Part of a small language model's weights.
Size: 12 layers, width 256, 16 heads of 32, MLP 768 ReLU, vocabulary 8192, 15.2M parameters.
Architecture: LayerNorm before each block, rotary positions.
Training: a variant of Muon for these matrices, 8268 steps.
MLP neurons of a small language model. Each row is named by its layer, matrix (up: input weights; down: output weights) and neuron, and shows model dimensions 16-111. Each number is 128 + 24 x the weight over its row's rms, rounded and kept within 0 to 255. Numbers have three digits each.
Before each neuron's rows, "raises" lists the tokens whose logits its output raises most directly, leaving later layers aside.

raises: "y", "o", "ous", "ically", "os"
L9.up400:074109113139153160153155143114110123125110134143120113147136103107166135115126119120154079139113169123105139137135120112085188123143121114131124117128124141177151110075169101096095148163129151138123088114103132141102144176137106123097113143151136116129108168092121155090139127142178145128
L9.down400:124121148128118130146147132118171121122111108145159105135141127157145095110106158130122119145145140150073129114089103153108186116105161106153111118141131134190082108089121107089113090160137146077083139138159141103090116106128132101159162143118138113138077165083128110147160105163071131150

raises: "gue", "nce", "rel", "ray", "lem"
L5.up272:122094087162126122194172137106117154095112134154154077129143119105125116165110169144150123103129113136127153101124157126149136121088143130172095121150138149146184078102153137107130173130120097085148125165119128167112129156124130151100086167123154121125169106148116087132130130138106135116
L5.down272:122120137155125148147102108109123088136115128152147147122105146166135130129172149126144125111109103131131145138086156171142134101092121166088093131158107137125142093145118110138092132142097110105113116120090087158130127150135130168119125107128138124108123025152092133099155163152129165116

raises: " going", " losing", " taking", " saying", " getting"
L5.up373:109126129137133130138123152113098081132104145093110129150109147113150095168128101071124146126097133078098115136108111151122132123132167158117155172154107096132117101149138083150084105138125112159127133096140138111113115130158114127130148112104111105153138157141098161130107132154107195073
L5.down373:067152134120133155119126113157144108111110134128141094145119144180137107141120121095153101099096104107106099147137103121184096107118149117115182174140133094111122110160132101163103106148139139117129120114120095127117177147160125130103138117115122128140142140157124157128111112169131208100

raises: "ance", "able", "ably", "ood", " Guinea"
L5.up491:129135114155159140094116081106126141174134159139119129151141169091149153119098082114111138137116097114146155114123146130126132125071085109102148085118148119132122147110116148141135131143146147118118137109151148088065139139117122125165138111109143116153185128133135095088125115153147171132
L5.down491:115147131158146160138149149120132128125144136161125100141123130150091128100116129125109111149139141118104142170130121097129135150149172152102137106138082149132167105160148143137179155157100141093098130113130096099111117124119160144093117138137112121128119131073158138125164138117096123130

raises: " include", " have", " remain", " arrive", " make"
L4.up511:107097100150115143140151169106110126116061078134158130093170178152146094105118125091155158133134092081079159136136091101102088106120116094127128107136136116141141122093118138122114146125107088172130150121126130140122148116169114127129081150132103136118111162128141106154141137109137099158
L4.down511:135134114127137131156140132111126085109102120092126153072141141153112130079146143123165171123127085113094193130121098142122124127100132152118078118095109123142120120141105121091120111125121091117140125126098097074104147126154074150126099144141111125129117155125118054141115158105145075147

raises: "ance", "ement", "ever", "able", "ency"
L7.up229:107091155104177115123160144126157152136120149108123139139096126144145117170089114127079112109118117113122113139163149119139102105126132141106114119133151138121188076151141115136124168158143142191125127110127115141096063111091159142140161147135124151139138128141136106135145122154100124122
L7.down229:133144079122123119129131130112137125116131114139135121124125120142131102088146127101100100143105151114137084145135130162145110083151134126114127117115137123147148097128078158125144154116100129129108136090156117115124114152099152087140125145148135128116159093136143141132122158134138077166

raises: "ique", "ize", "izing", "ized", "ets"
L7.up68:143078105131130085100103146117121099125109081125078131147157134079148119157118168157098149136140107173134114148127109116149091110130143109084121105163115128158113163103158088093131127167139169167177129137142158130091134124143120110131137116096169127127148164117097146151141146152134168134
L7.down68:110135130154140111142126146122136148143139139166133142107157113135126099145113154169131155137143191186116117138092131118113107126135143142116129117132160152123161125098125118118101108116144190118114141099117159102123132108139142144152143155120155114141129140114143171115148136130129089151

raises: "ical", "ically", "ice", "y", "its"
L7.up300:129078149166117159127148143091130162161141177139136145163117146110130144130111179145140130152115144164111150084154080123141132122095119103128132145136111138129139122118103144111114117112099163096124147142101157127131146151107168116149158096127142101140133111087160165116098116150164136144
L7.down300:142141139119130138102121107085150091151110119121146093141150103126173044118161128114120121117130165096117137148101144126139127131127129107141173151161153134101127104138131110097139129124137136080093101138142194141109096114128155133136110110164118083144084112065116118148106161165203099142

raises: "ments", "ically", "ical", "ity", "izing"
L4.up595:138100126110109151074113135108146140135152127127189086110155143138142147130095147143194135167120085118129107176153131133109146125143111156142154151095147140158109140134115137111126138098131114156137105130121109131131122155134138082127125093128179130153083106113154102080103142149081135148
L4.down595:133125089133124092111135134149121130125130065123100110128130172121124104126137158165146127122120145152158146124126099164111134144111143134107119141140125144117149144069157087158107136111110141135119130118129102092080085144151118163087151136106136133142148163063144161149119109154144144141

raises: "lot", "lan", "lin", "ly", "al"
L9.up419:119154112162128116102132144135148120140141100113141133104149138097150155142133138110116114165132149107100106124115181114106121106147137126115119150141122099098146121098074144099160130122095099140139137141107113122118105149154165110125118105158157135120101113178169130133112122153166138111
L9.down419:135129143137116119112139117137114144120123175130113119153101155109102112142151124142072165136126136098129133152100165097130148144100132167141155111149130146082114121067106119128164119082113093097127115126074094101148125134146146086146140148165147152117160089152135129146146153161094161135

raises: "est", "ious", "ies", "ial", "val"
L4.up541:129109141122130098118112150179114128182129102126152126144132178085143110149090167097091137130161129078118126165152136119140162063145124155132098119120161153156119160099135122115122144101123118145114149144124112104165126126130118123082144129134071128097145125145118126133184163136154132122
L4.down541:176145114146140099122140182149163139099131129164122170106156121111146106144166096116113136156140150100145127131108167134110106106128112113144111137131106165130120167106157130104122155121103129136149148115145144119081182178107144133121114104119100118127111120151126139082080133092136134152

raises: "our", "or", "er", "ors", "aire"
L3.up33:090114081106151152113073145169159091113120107134155155138118117138162145100087144151160093150102113106129115154143110089105144056146133071140108130085127093112133134149127102088162137129150159118107106111121124110141192156127177066140123081160127161100108108157127074166120116105164132146
L3.down33:115130134116100087137118092180079135151142168063127161178110129088153120116102133086134121143152126123108136131141112158091132105102112128143164089126110134193140058113117090092124123107128156122121146148133149130105126145109130161084123109103143134157114094152184137161109103148203114111

raises: "al", "ers", "ors", "or", "ale"
L9.up742:116137131119087140120098125176130118124117149127116088123127083144163162130071132171086123081113148114121149153135114126158096139129160106080133131160144116128165184104136130102105161128161171134112149144106104126100111167136073128118145085192120139120165143153116153134193088083146120112
L9.down742:118132115124105183149155120119106151166120117165155107157117088152125112122079137113100124136152149107128154149099169122136129088134144115116121136128107115154123148096161100181099133132113107079143101117125161110128091141175143127122110137132103107125094132165135119144113115155129128126